{"d_model": 256, "vocab_size": 1244, "activation": "gelu", "norm": "layernorm", "bias": "all", "init": "normal", "init_std_qkv": 0.04, "decay_fraction": 0.62, "final_lr_fraction": 0.1, "seq_len": 256}
MLP neurons of a small language model. Each row is named by its layer, matrix (up: input weights) and neuron, and shows model dimensions 16-143. Each number is 50 + 12 x the weight over its row's rms, rounded and kept within 0 to 99.
After each neuron's rows, "fires in" lists the words (lower case) most often at its 100 highest values on Wikipedia text that the model never trained on.

L2.up777:53 40 44 16 43 32 49 50 66 42 83 47 29 59 58 52 64 36 48 38 63 57 66 53 57 50 61 62 53 42 64 65 53 48 45 49 51 42 49 57 35 48 60 51 42 59 67 62 86 60 41 56 37 63 45 52 40 53 37 44 57 34 56 42 46 67 51 53 62 77 47 49 60 46 42 53 37 44 49 46 33 44 48 50 45 47 53 48 36 57 80 57 65 53 52 65 70 54 49 39 33 65 59 30 48 48 49 36 26 51 59 43 58 52 49 52 51 58 58 47 34 45 52 42 53 48 47 72
fires in: "country", "county", "mountains", "countries", "announced"

L10.up702:56 43 41 50 50 46 40 31 43 44 56 59 52 48 31 49 55 64 58 54 55 56 33 57 44 54 28 57 64 46 51 43 46 31 40 42 61 58 58 44 39 64 45 50 59 42 42 49 36 46 62 53 57 44 56 57 40 64 64 45 25 50 55 14 68 54 58 72 77 56 58 39 65 37 67 53 49 37 42 38 47 42 63 58 44 34 68 62 55 50 75 22 75 52 72 41 22 28 53 89 37 53 38 32 57 47 30 49 19 64 42 59 36 42 58 44 36 61 59 47 63 30 35 49 54 59 69 62
fires in: "a", "established"

L2.up905:43 61 44 55 74 54 42 35 59 39 68 49 62 65 54 47 56 43 64 57 45 62 37 45 41 83 58 36 55 76 52 40 43 49 65 43 48 46 46 48 47 73 49 39 61 42 56 46 60 50 29 63 55 51 51 67 32 37 54 54 64 55 53 51 34 58 41 52 45 57 50 49 44 58 39 35 56 57 66 43 35 87 35 55 56 46 54 32 52 71 58 47 46 43 69 49 60 65 44 37 32 37 57 50 24 61 44 48 29 72 59 53 45 45 39 45 58 39 35 68 51 52 64 53 53 30 55 60
fires in: "who", "been", "born"

L7.up336:41 41 37 47 39 42 29 36 37 51 56 69 52 26 62 59 62 67 41 53 68 48 47 66 56 73 38 54 64 51 46 58 53 53 36 49 66 46 32 50 53 60 55 52 50 54 59 34 83 47 55 24 57 33 57 41 59 41 52 63 45 66 62 55 50 39 41 60 32 52 56 43 52 33 67 32 53 28 68 63 48 40 42 45 64 38 70 45 54 65 55 43 83 40 55 24 59 65 45 51 55 55 43 39 74 41 64 73 69 37 52 38 66 45 36 39 69 53 47 43 49 42 65 49 70 63 61 42
fires in: "songs", "7", "single", "part", "singer"

L8.up111:51 43 55 37 44 45 53 37 46 64 46 41 62 42 43 29 33 55 68 52 49 43 48 42 46 51 42 46 48 42 33 39 55 49 38 59 17 50 51 59 30 49 46 43 51 54 37 64 64 49 32 75 37 73 50 38 50 63 57 61 70 47 43 59 61 68 35 48 53 59 63 39 37 51 37 63 51 78 47 57 66 51 56 46 57 56 62 53 55 45 56 48 61 47 54 48 62 43 53 39 62 52 54 42 52 49 39 67 48 47 41 42 47 66 25 68 53 69 41 74 46 61 28 49 62 48 65 33
fires in: "of", "best", "for", "largest", "by"

L6.up688:45 57 68 35 30 53 48 40 34 51 72 30 59 42 44 48 43 65 69 58 53 80 33 50 60 56 55 33 62 48 45 51 54 38 52 56 50 48 38 62 41 67 61 34 40 45 67 61 61 69 45 80 43 53 59 55 49 48 34 41 47 47 42 46 27 50 56 53 50 63 57 63 47 65 44 46 40 49 28 47 88 69 54 56 59 59 50 59 11 44 29 37 55 52 47 45 40 26 39 47 47 45 70 55 55 75 54 48 52 74 67 58 50 54 53 50 40 48 46 75 48 48 61 48 52 57 50 57
fires in: "to", "included", "like", "as", "include"

L2.up894:44 47 56 57 65 54 48 61 64 49 64 56 67 58 60 40 39 43 54 56 64 56 37 59 49 45 52 55 28 45 40 52 44 32 59 33 32 40 41 35 62 74 69 69 64 56 62 69 51 63 28 41 56 37 30 54 37 28 34 61 53 46 77 42 42 71 50 53 57 65 62 33 40 35 34 67 60 45 57 48 43 65 53 26 28 58 47 50 45 27 52 35 67 51 38 42 51 41 53 55 66 63 55 42 66 50 69 29 71 46 42 37 43 41 50 53 69 60 54 50 53 47 58 45 45 49 46 43
fires in: "2020", "2022", "2023", "2021", "however", "2025"

L3.up371:54 57 43 52 61 51 45 74 37 48 73 36 31 67 45 84 46 52 35 67 65 65 60 72 41 47 48 48 44 68 66 29 40 51 30 47 59 30 57 67 60 51 47 21 34 58 54 43 61 69 58 54 57 52 68 61 39 57 69 49 73 58 37 35 47 46 59 51 58 62 47 53 72 61 31 52 70 52 57 62 39 52 34 48 57 69 33 47 50 37 50 44 56 20 60 53 44 56 51 49 35 53 56 39 38 69 50 65 40 51 56 46 47 50 49 71 62 51 45 38 58 62 51 31 36 40 50 48
fires in: "who", "after", "before", "must", "while", "following"

L3.up14:57 58 32 54 38 47 49 68 57 18 35 39 53 54 56 42 61 48 37 39 70 40 40 25 57 52 61 27 61 61 47 71 46 53 41 55 16 49 57 64 39 53 61 48 51 50 42 56 44 37 56 51 54 50 82 42 50 82 49 46 63 56 65 45 51 58 52 41 48 69 33 42 41 43 46 49 39 51 48 77 53 60 63 54 39 61 51 50 30 54 59 30 47 50 30 47 36 31 62 59 57 36 61 42 42 33 52 42 55 46 75 70 54 56 52 44 61 59 60 38 17 49 43 20 51 46 52 66
fires in: "country", "members", "people", "countries", "personnel", "career"

L10.up482:40 43 34 65 48 41 18 59 37 31 46 50 40 43 34 42 56 55 47 42 50 47 61 39 51 44 58 44 43 42 46 79 35 43 25 52 40 46 48 45 45 59 32 44 68 26 42 45 51 61 39 49 61 64 46 55 43 62 66 48 57 57 35 50 55 50 42 36 59 53 52 45 40 54 37 51 25 70 62 54 56 46 69 58 55 41 48 66 58 48 40 34 54 62 40 66 59 55 48 67 40 64 51 42 52 50 53 47 52 56 52 63 45 67 54 35 58 60 43 51 50 44 72 59 46 45 16 45
fires in: "for", "of", "on"

L13.up554:63 58 24 41 33 61 48 72 57 54 64 64 57 68 35 48 37 48 53 64 51 46 33 44 63 45 63 64 41 31 56 50 53 63 62 60 45 31 43 25 63 38 59 48 34 37 61 38 53 38 51 50 43 56 53 58 65 59 50 49 54 55 40 34 39 58 46 45 23 56 71 52 46 56 45 72 33 62 46 47 47 82 31 32 52 39 46 39 55 58 57 40 43 55 28 51 38 53 48 46 53 55 48 50 59 59 36 68 66 47 35 48 21 55 72 59 55 35 63 68 34 40 56 62 68 41 81 54
fires in: "of", "in", "by"

L10.up995:59 52 41 55 40 53 31 34 49 45 52 53 68 38 50 54 32 46 42 43 61 57 46 65 46 65 49 55 54 65 70 54 43 65 42 60 61 55 54 61 61 54 23 53 28 30 56 62 39 52 37 43 57 59 30 63 49 57 80 39 52 50 56 47 63 43 50 52 48 46 33 36 46 37 40 53 45 40 51 56 32 61 35 61 48 47 53 56 39 52 58 46 65 71 61 40 35 51 21 54 46 55 38 51 49 48 35 61 42 68 58 50 45 67 68 25 62 29 55 75 39 46 45 58 42 58 33 52
fires in: "was", "a", "municipality", "an", "is", "municipal"

L8.up403:65 53 46 46 28 72 56 38 56 43 52 43 42 36 27 40 44 44 36 50 28 69 51 44 44 49 71 52 53 46 37 39 54 73 64 64 45 28 58 53 46 39 55 60 42 53 37 46 66 48 48 63 40 32 73 40 57 41 59 32 35 44 37 55 26 62 41 73 39 59 32 59 31 46 34 43 58 29 47 59 68 50 29 37 78 55 54 41 41 23 30 57 65 59 33 45 37 46 83 68 35 45 32 57 51 37 72 37 36 30 37 45 57 43 48 42 39 43 42 70 32 57 48 36 75 40 68 53
fires in: "as", "along", "across", "with", "outside", "like"

L3.up385:54 50 60 79 45 45 52 60 41 54 62 31 56 52 58 46 50 44 33 54 67 34 58 52 40 79 67 34 64 54 49 40 27 56 75 63 39 62 50 53 46 47 70 59 59 25 49 51 49 43 38 57 47 60 59 57 46 28 54 37 54 84 43 60 31 49 69 30 44 54 35 86 50 36 42 55 52 81 38 34 50 58 38 33 61 61 63 54 43 54 63 49 55 47 64 46 58 45 35 59 33 51 42 38 77 56 46 50 47 23 57 39 53 50 52 30 66 53 42 70 51 48 64 64 64 37 41 55
fires in: "made", "took", "make", "group", "lake", "take"

L10.up659:61 65 39 50 25 47 48 65 49 49 71 51 48 57 49 71 61 51 52 53 50 43 44 65 67 46 58 50 53 49 45 58 55 65 54 40 42 30 58 60 45 58 61 36 59 69 46 40 56 73 59 44 36 46 38 70 40 52 66 40 57 43 54 58 33 48 41 75 41 49 60 62 30 67 43 44 45 65 42 52 65 61 35 51 45 50 57 57 48 74 49 44 49 61 47 58 25 42 69 68 43 51 40 30 48 64 49 72 50 65 50 36 40 41 65 47 53 37 38 45 45 51 60 46 57 48 67 38
fires in: "at", "for", "of", "in", "average", "career"

L8.up340:43 43 54 71 30 65 38 60 63 53 67 38 47 53 68 47 41 52 48 69 30 46 15 53 42 31 56 49 54 36 65 60 55 46 35 45 51 54 26 51 40 50 59 42 61 44 39 37 60 57 65 36 59 32 54 70 50 65 40 32 33 50 51 60 46 63 67 38 26 45 50 61 65 75 43 55 41 48 46 49 41 76 64 49 60 64 38 63 28 50 26 61 41 65 55 71 57 53 34 62 36 74 54 64 43 47 68 50 48 41 60 62 66 43 45 49 80 52 53 72 51 62 51 52 44 59 71 62
fires in: "and", "about", "up", "or", "on", "swing"

L3.up565:46 60 49 41 71 44 36 63 57 43 41 48 42 52 38 36 46 73 18 37 73 59 47 50 53 45 32 34 55 53 62 38 51 38 54 53 32 68 56 35 52 30 32 54 54 75 54 46 53 41 45 19 47 36 42 52 66 70 54 37 64 75 16 44 43 52 65 49 36 59 64 49 60 43 51 58 60 42 61 40 54 55 32 44 60 51 57 68 45 72 30 66 57 60 58 62 56 40 47 73 55 50 39 58 48 90 38 62 55 39 54 44 50 48 69 68 54 19 52 39 42 65 57 51 49 59 75 33
fires in: "following", "members", "member", "followed", "follows"

L13.up486:51 45 25 59 45 49 34 53 58 59 57 58 60 58 55 31 63 41 48 56 46 40 38 22 64 32 42 26 42 49 55 57 33 46 54 45 40 50 50 54 33 47 53 56 44 63 34 68 40 48 77 34 47 42 57 93 46 45 53 60 43 47 73 55 53 43 47 51 39 62 64 45 45 67 39 45 25 50 43 52 52 33 56 37 43 25 34 62 18 51 48 47 43 67 28 46 49 57 45 59 32 61 32 57 41 38 36 59 45 54 37 44 36 51 38 60 49 39 46 46 22 41 42 38 56 38 40 37
fires in: "on"

L7.up526:23 50 40 54 33 46 69 55 39 56 44 38 35 51 59 50 46 29 42 58 64 41 45 58 50 47 32 26 66 54 57 33 48 50 55 65 38 46 47 36 36 20 38 31 50 53 62 33 72 44 42 51 30 62 72 38 53 57 38 45 59 37 51 49 32 41 60 42 41 35 69 39 55 51 37 56 67 26 59 39 63 52 51 44 53 53 49 42 42 57 56 49 47 46 59 29 31 60 42 49 49 57 37 50 37 17 41 51 41 56 62 39 41 70 69 52 47 54 52 57 52 44 51 55 49 63 60 58
fires in: "of", "to", "despite", "on", "because", "said"

L13.up958:74 57 49 50 37 69 55 66 41 48 60 41 46 41 55 37 46 44 45 59 59 46 60 47 45 46 61 66 58 24 51 58 74 37 62 15 52 41 52 64 52 53 35 56 44 45 35 43 64 58 58 38 59 53 67 36 55 44 57 69 60 63 70 32 52 54 48 51 59 59 62 48 61 55 46 52 76 43 25 46 50 42 42 57 43 58 54 36 26 45 27 41 31 74 35 46 33 37 49 50 59 65 53 42 47 60 71 35 53 70 29 63 60 54 63 50 47 55 58 56 67 45 38 61 46 58 61 54
fires in: "1", "california", "120", "little"

L2.up212:39 53 50 39 42 54 40 36 51 71 63 34 52 42 70 57 62 25 55 41 70 58 65 50 46 25 44 57 37 61 45 48 57 47 43 56 54 28 50 43 58 58 19 55 49 48 53 26 49 52 48 53 66 67 60 73 57 53 39 45 50 41 43 50 54 58 55 55 51 72 39 54 43 36 25 62 77 25 46 57 21 63 36 57 66 56 45 42 49 41 45 49 53 58 43 43 43 55 53 43 65 65 71 60 52 41 60 64 53 61 59 30 41 47 61 54 71 72 49 45 57 88 31 56 48 37 60 61
fires in: "times", "time", "sometimes", "estimated", "from", "principal"

L2.up76:41 58 43 47 59 64 41 66 56 43 31 66 52 66 54 49 71 52 42 60 72 32 29 30 39 35 52 47 52 54 52 59 23 61 49 42 44 58 31 31 37 60 53 53 56 50 60 45 56 46 54 52 65 36 63 44 23 49 46 47 45 22 60 38 39 65 37 28 42 58 35 67 59 71 77 53 51 60 37 39 60 49 64 54 37 56 60 31 71 38 55 52 52 55 53 39 52 45 46 51 46 69 60 54 49 61 39 43 50 66 45 50 61 49 43 31 58 52 23 55 57 59 47 51 44 56 54 51
fires in: "international", "league", "film", "national", "general", "fasano"

L3.up549:49 57 49 31 59 49 56 48 48 51 36 63 62 48 48 63 60 54 43 47 46 30 52 69 47 71 36 41 54 35 45 29 60 55 35 51 53 56 38 48 36 40 61 41 53 39 52 55 73 59 31 52 57 42 54 80 61 51 64 44 42 50 68 62 41 65 42 52 66 63 77 55 53 49 64 40 49 41 74 68 59 51 43 38 41 41 59 52 72 42 44 30 28 50 19 77 64 29 50 48 32 47 67 40 43 35 49 42 41 64 50 42 57 44 53 47 48 44 32 34 50 48 46 66 15 50 72 56
fires in: "also", "later", "been", "first", "she"

L2.up1020:59 62 51 48 66 36 35 45 60 52 42 52 74 65 58 47 63 52 43 37 55 38 63 39 72 52 59 46 38 49 52 56 60 47 58 28 49 38 45 35 44 65 47 64 55 43 59 65 34 18 41 47 30 42 64 40 49 39 49 48 54 64 54 48 55 54 39 50 44 71 48 72 65 40 44 50 39 50 57 52 72 55 32 35 48 40 43 59 45 44 72 17 69 45 49 28 67 58 72 76 58 44 36 49 60 42 50 43 41 67 48 39 53 46 53 55 39 72 40 43 30 58 38 32 49 46 69 45
fires in: "is", "length", "history", "party", "alexander", "approximately"

L10.up241:38 55 53 65 24 58 47 67 68 31 25 66 53 48 67 47 60 51 37 63 60 51 37 67 38 49 56 35 37 67 42 38 57 61 58 58 25 53 48 49 55 26 48 37 53 55 46 33 52 53 52 66 26 41 64 51 29 56 70 49 51 65 58 30 38 48 29 32 41 42 45 59 55 50 29 60 59 50 38 43 64 58 52 43 52 55 80 45 63 43 42 55 31 54 54 54 41 65 52 64 42 69 48 47 59 76 43 53 48 34 39 63 32 40 54 68 49 52 38 51 48 47 65 30 46 71 46 40
fires in: "from", "until", "on", "and", "of", "by"

L2.up594:56 40 43 47 63 31 36 61 27 52 33 45 42 31 49 47 50 34 59 37 65 45 48 66 66 59 72 43 46 38 63 47 45 41 46 45 65 46 59 63 36 34 55 66 55 36 42 69 54 57 58 50 50 24 55 41 55 87 70 48 61 68 43 71 56 48 61 54 58 45 55 73 36 72 49 70 46 55 52 47 61 36 52 52 48 72 39 46 76 52 65 68 31 39 46 46 71 32 58 49 23 39 57 35 45 50 53 61 26 52 47 60 56 66 43 57 30 66 30 36 50 65 40 43 31 47 61 78
fires in: "national", "international", "states", "this", "state", "which"

L7.up137:57 51 49 37 54 49 48 47 58 27 51 31 44 55 34 59 56 61 26 69 60 27 47 55 73 69 61 38 39 42 49 44 43 63 53 32 65 35 28 67 57 49 48 61 57 58 22 44 42 41 51 43 65 61 64 59 49 68 60 44 73 55 36 66 53 33 50 48 51 43 39 52 51 49 71 56 58 41 55 63 36 57 32 44 70 35 34 49 50 33 25 43 61 28 53 45 37 71 46 46 48 54 38 62 52 28 70 25 61 74 61 51 60 33 46 27 55 63 50 51 51 60 43 46 40 41 47 41
fires in: "9", "2019", "8", "7", "2017", "6"

L8.up120:42 62 55 55 48 55 33 57 44 35 38 57 46 37 44 36 50 32 67 47 44 49 28 56 67 72 53 39 34 48 41 45 64 55 35 55 59 62 08 71 50 51 52 45 64 46 37 35 45 50 47 56 61 57 39 47 42 29 73 36 37 57 42 33 53 50 44 61 30 29 50 48 40 56 53 50 62 32 43 50 45 35 55 39 37 44 50 25 34 46 45 29 38 61 51 60 39 59 68 65 47 46 67 45 42 70 64 47 52 41 60 45 45 37 51 46 34 47 37 50 46 74 40 50 24 45 69 34
fires in: "to", "door", "along", "of", "although", "and"

L2.up736:52 53 47 77 37 33 58 61 58 49 61 69 48 49 59 35 46 44 43 48 50 50 63 44 91 48 57 37 59 22 44 45 45 65 65 34 65 67 54 68 47 33 53 55 48 35 33 56 70 44 44 51 52 54 45 44 57 70 48 51 39 39 60 51 54 44 65 43 56 67 32 40 43 43 53 63 34 59 57 73 35 55 47 31 34 68 71 64 44 35 44 59 62 52 35 63 35 37 67 60 47 51 47 43 41 36 55 37 51 48 35 62 62 54 66 48 51 60 45 53 42 62 47 54 39 51 63 43
fires in: "central", "century", "center", "insignia", "signed"

L7.up988:58 33 37 35 45 39 45 33 55 47 55 42 51 32 38 41 48 75 52 57 62 55 52 49 52 61 40 45 48 43 54 61 54 66 79 59 35 23 28 47 56 61 30 46 34 33 29 61 35 38 54 41 33 53 49 49 38 42 56 67 53 66 53 53 67 64 55 44 57 57 34 66 52 56 53 67 50 42 48 46 54 50 61 44 65 41 53 41 36 72 61 51 68 40 61 46 47 54 44 52 25 44 45 34 35 52 41 63 43 50 55 68 36 25 52 38 47 38 31 42 55 41 62 40 64 65 50 33
fires in: "time", "life", "times", "yards", "half", "asia"

L7.up915:42 21 43 44 53 68 46 42 36 45 37 49 74 07 58 52 49 37 53 63 39 38 57 54 67 55 35 64 44 59 72 46 39 44 56 73 54 36 62 69 51 52 64 53 57 67 36 41 48 39 52 41 74 52 55 60 54 49 63 57 44 24 61 48 37 32 49 57 68 36 65 37 49 68 38 51 49 38 29 57 60 45 40 45 51 54 47 42 47 28 61 45 59 55 48 73 30 35 41 52 38 59 62 66 50 67 64 34 46 36 61 53 36 67 69 42 41 45 38 58 58 58 52 29 42 51 58 58
fires in: "an", "part", "a", "volvo"

L7.up249:46 65 42 66 35 69 65 44 49 53 55 43 58 66 41 44 64 55 62 23 35 44 24 42 58 53 57 66 56 66 53 68 58 45 67 70 22 60 50 54 74 28 55 33 41 64 44 43 48 50 49 73 60 40 46 38 37 63 67 41 55 51 53 48 72 18 44 67 71 49 53 52 61 47 44 44 49 44 36 60 44 89 57 51 59 60 38 38 47 41 61 50 70 36 65 46 47 51 54 71 73 53 52 48 56 46 48 56 41 32 49 48 60 33 62 35 57 36 39 46 61 46 52 37 48 65 46 55
fires in: "as", "too", "chart", "charts", "character", "education"

L10.up393:43 57 60 56 33 51 59 52 47 46 58 55 38 32 57 52 28 40 32 50 61 52 58 59 57 63 48 46 32 58 74 46 43 57 40 41 41 42 50 40 45 49 64 55 52 46 51 26 75 54 37 33 32 56 38 59 55 53 51 30 43 56 26 24 64 45 40 61 41 24 83 56 36 42 48 41 54 56 53 56 46 46 53 76 66 51 52 54 28 46 43 43 44 42 32 41 22 53 55 51 40 48 53 29 44 58 67 59 30 54 67 56 57 61 74 70 44 59 48 65 44 55 60 37 28 66 38 49
fires in: "of", "maine", "since", "at", "with"

L7.up214:29 43 44 49 39 41 50 59 36 38 46 36 41 28 52 32 31 49 36 31 45 47 38 68 58 61 58 38 43 26 55 45 52 52 52 70 32 51 72 48 27 61 59 61 50 50 29 47 54 54 39 48 63 51 55 71 61 68 53 30 64 62 45 47 58 40 37 88 36 33 54 66 36 51 60 66 59 46 47 67 47 55 53 35 44 58 44 37 65 46 41 51 46 35 35 47 41 44 37 42 41 31 37 37 39 64 58 38 67 53 47 52 66 37 62 37 53 50 23 30 30 58 51 66 58 33 54 46
fires in: "of", "part", "it"

L2.up513:43 53 45 41 59 57 71 53 66 65 49 43 56 23 56 43 74 32 43 45 35 33 47 49 40 35 54 38 38 63 51 50 60 51 54 51 47 47 52 35 42 48 41 19 44 43 66 38 45 66 59 46 57 48 45 77 38 41 52 19 65 55 65 49 53 49 53 57 54 48 50 17 38 49 68 41 23 53 38 46 31 52 38 49 48 34 54 57 56 44 64 47 40 42 53 54 57 41 61 52 42 49 30 59 52 55 54 46 46 47 37 53 46 54 68 64 48 70 63 48 78 56 41 40 43 70 36 69
fires in: "party", "park", "parma", "parliamentary", "parties"

L2.up573:53 67 65 36 48 50 70 61 46 71 50 45 65 65 44 66 51 32 67 58 37 41 24 54 38 79 44 36 33 34 50 33 62 53 64 35 54 45 30 73 34 49 51 51 68 73 51 38 69 42 27 58 48 34 36 59 52 59 41 59 52 31 25 50 46 55 53 66 60 58 45 56 42 62 38 57 73 52 48 40 70 56 46 52 43 58 33 67 59 51 41 58 40 54 70 34 52 77 54 41 60 59 33 60 60 62 63 62 61 54 43 35 55 46 74 43 45 49 39 55 54 41 55 40 65 48 47 62
fires in: "between", "against", "his", "italy", "its"

L10.up525:42 66 60 36 60 56 60 81 70 47 61 60 46 52 37 37 40 43 66 63 32 46 57 31 34 52 60 53 65 58 44 32 57 62 47 52 53 40 44 57 54 45 67 49 60 56 44 51 74 48 45 49 45 54 34 34 37 40 58 37 37 62 60 56 45 50 41 37 38 42 49 44 54 52 58 66 52 39 39 38 33 43 45 60 43 48 49 43 61 40 37 51 74 64 43 62 50 44 73 54 42 43 53 60 43 73 53 61 57 38 49 42 57 34 64 70 64 55 46 56 39 52 59 44 65 66 56 43
fires in: "on", "of", "in", "along", "from"

L2.up132:48 65 55 29 63 69 50 28 60 59 44 50 62 71 54 43 72 52 54 41 51 42 63 61 55 53 43 40 47 45 48 54 52 51 17 61 36 58 69 71 39 43 64 51 53 54 37 58 41 66 41 66 65 63 33 51 51 36 51 36 54 45 66 60 56 26 39 54 52 43 56 32 41 34 57 46 53 57 51 48 62 49 64 28 64 42 50 57 71 40 45 54 36 34 39 41 68 43 47 53 38 26 62 52 34 59 54 73 63 48 53 52 67 37 56 60 49 65 36 58 48 50 47 56 68 65 66 42
fires in: "be", "also", "been", "later", "first"

L10.up357:41 40 56 41 44 65 55 39 51 34 51 47 78 37 46 42 54 64 54 66 39 51 45 46 44 67 49 35 39 35 52 61 59 53 45 59 35 59 40 36 39 51 57 49 70 79 32 47 49 44 61 46 47 42 39 37 46 49 50 57 86 28 35 40 40 45 54 49 48 56 70 61 52 49 53 33 36 56 34 52 61 45 54 53 60 49 60 57 60 24 69 44 53 52 57 31 26 48 43 61 46 54 39 62 49 52 51 47 44 50 48 44 50 65 57 63 54 57 21 72 19 67 38 36 52 57 42 52
fires in: "on", "along", "of", "by"

L2.up487:41 67 37 60 71 51 54 34 53 49 50 49 85 58 62 34 36 56 64 55 57 39 25 35 62 42 66 47 56 50 53 32 52 50 53 64 56 59 34 42 48 44 41 42 39 52 44 57 31 59 40 68 64 51 33 45 52 38 56 40 45 52 55 51 34 68 47 64 36 48 58 21 59 39 61 51 47 46 41 56 67 46 74 78 57 40 66 45 56 49 50 55 31 69 50 43 40 41 66 66 42 47 68 63 41 57 49 29 33 30 33 43 41 40 38 30 47 68 71 53 52 36 64 39 60 49 60 72
fires in: "population", "not", "association", "census", "associated"

L13.up213:49 60 46 49 50 50 38 36 54 52 55 41 78 30 49 45 55 44 49 34 51 42 52 34 51 32 32 62 24 53 66 44 68 56 68 40 66 50 51 45 50 54 42 38 68 47 50 22 57 40 45 50 42 42 74 60 59 43 65 36 54 51 51 55 65 34 51 41 52 70 26 64 37 44 29 66 62 25 36 51 58 54 51 67 31 50 40 43 33 61 70 48 50 47 48 46 47 46 64 62 52 64 44 50 52 38 45 34 52 60 50 48 45 55 39 30 34 40 59 47 54 50 41 28 40 44 53 53
fires in: "became", "as", "become", "years", "too", "the"

L10.up288:34 66 57 41 36 52 47 58 57 33 77 43 46 38 73 51 44 55 61 53 47 58 57 39 49 52 55 48 42 41 44 63 56 49 59 45 51 71 35 51 33 55 33 56 42 44 61 57 61 55 52 55 69 68 51 70 45 30 54 56 53 22 36 50 46 62 61 28 52 41 49 77 25 48 37 54 43 65 46 45 37 45 29 39 56 43 42 44 57 28 35 51 51 44 41 48 57 26 46 57 43 34 34 74 50 66 81 37 44 37 52 43 45 46 78 57 56 70 46 52 52 52 37 71 43 35 49 44
fires in: "took", "made", "make", "takes", "came"

L8.up709:39 40 14 51 32 42 40 48 59 57 41 49 64 34 51 53 48 51 44 50 38 55 51 35 51 66 60 41 32 36 49 36 41 58 51 67 51 58 65 53 50 49 57 40 30 31 52 47 72 66 33 41 44 71 61 45 37 48 64 45 58 45 36 52 66 28 61 51 46 60 70 50 39 71 47 26 70 48 50 40 63 46 50 33 51 36 35 46 64 37 46 56 55 48 28 47 26 53 45 87 55 49 55 56 22 45 64 48 57 45 49 73 49 57 32 53 62 50 42 41 50 49 35 66 47 39 24 58
fires in: "an", "chief", "piano", "believed"

L3.up584:28 26 35 57 47 35 57 43 29 53 62 39 59 51 62 44 43 51 38 49 48 45 32 35 38 51 42 39 44 53 50 57 56 62 45 71 44 53 41 50 28 40 56 47 42 42 47 45 82 50 59 26 60 50 42 41 66 57 52 62 51 25 45 60 47 42 57 46 67 27 61 50 52 52 39 32 48 49 29 33 61 43 43 56 46 35 70 41 58 71 48 38 63 55 44 63 56 52 60 43 54 63 46 43 45 44 38 64 80 67 59 61 50 53 51 49 44 59 55 26 35 73 68 38 56 70 26 47
fires in: "however", "zone", "owned", "tower", "towards", "itself"

L2.up1007:33 60 52 54 63 25 52 45 50 51 57 40 39 72 66 75 52 46 47 57 46 43 31 61 69 59 35 50 60 75 65 50 39 47 58 63 43 43 49 32 48 39 47 55 59 72 59 59 54 65 39 55 51 44 41 51 49 43 63 35 74 56 46 47 54 48 56 37 55 42 52 49 71 72 52 53 55 51 28 53 41 42 47 40 54 69 38 57 54 70 57 57 35 41 36 27 36 33 32 53 58 41 41 32 47 70 43 57 40 52 77 46 37 62 72 51 35 68 58 20 60 68 45 48 45 44 39 42
fires in: "which", "when", "who", "before", "where"

L7.up888:48 29 38 52 67 34 39 59 31 38 47 57 58 45 61 53 42 34 57 52 45 64 45 56 43 51 50 35 71 60 56 50 61 34 19 40 40 46 45 34 62 45 54 54 64 32 52 55 36 44 40 56 62 57 56 25 51 65 63 59 46 59 68 46 70 50 33 58 50 67 39 44 52 53 55 52 48 42 69 59 44 52 47 32 47 43 69 41 80 24 46 36 58 53 56 42 48 64 64 37 25 53 28 46 28 35 40 56 26 56 49 64 33 48 43 32 39 30 40 65 43 63 57 30 60 69 49 55
fires in: "state", "county", "city", "river", "water", "rochdale"

L13.up661:59 42 51 43 42 73 62 49 22 64 41 55 65 60 73 55 38 57 54 43 36 62 48 69 49 40 43 52 49 44 69 50 35 50 40 42 65 75 58 28 42 34 42 34 50 57 74 38 36 30 54 57 55 51 58 44 43 57 16 64 47 38 42 54 57 44 39 67 44 61 52 68 39 49 41 45 75 57 49 39 43 55 39 52 46 72 39 45 39 50 38 65 54 51 35 38 76 33 56 74 47 49 59 57 56 39 55 47 39 65 43 22 69 61 56 59 40 58 51 41 48 45 51 52 51 48 37 55
fires in: "total", "votes", "president", "representatives", "turnout", "density"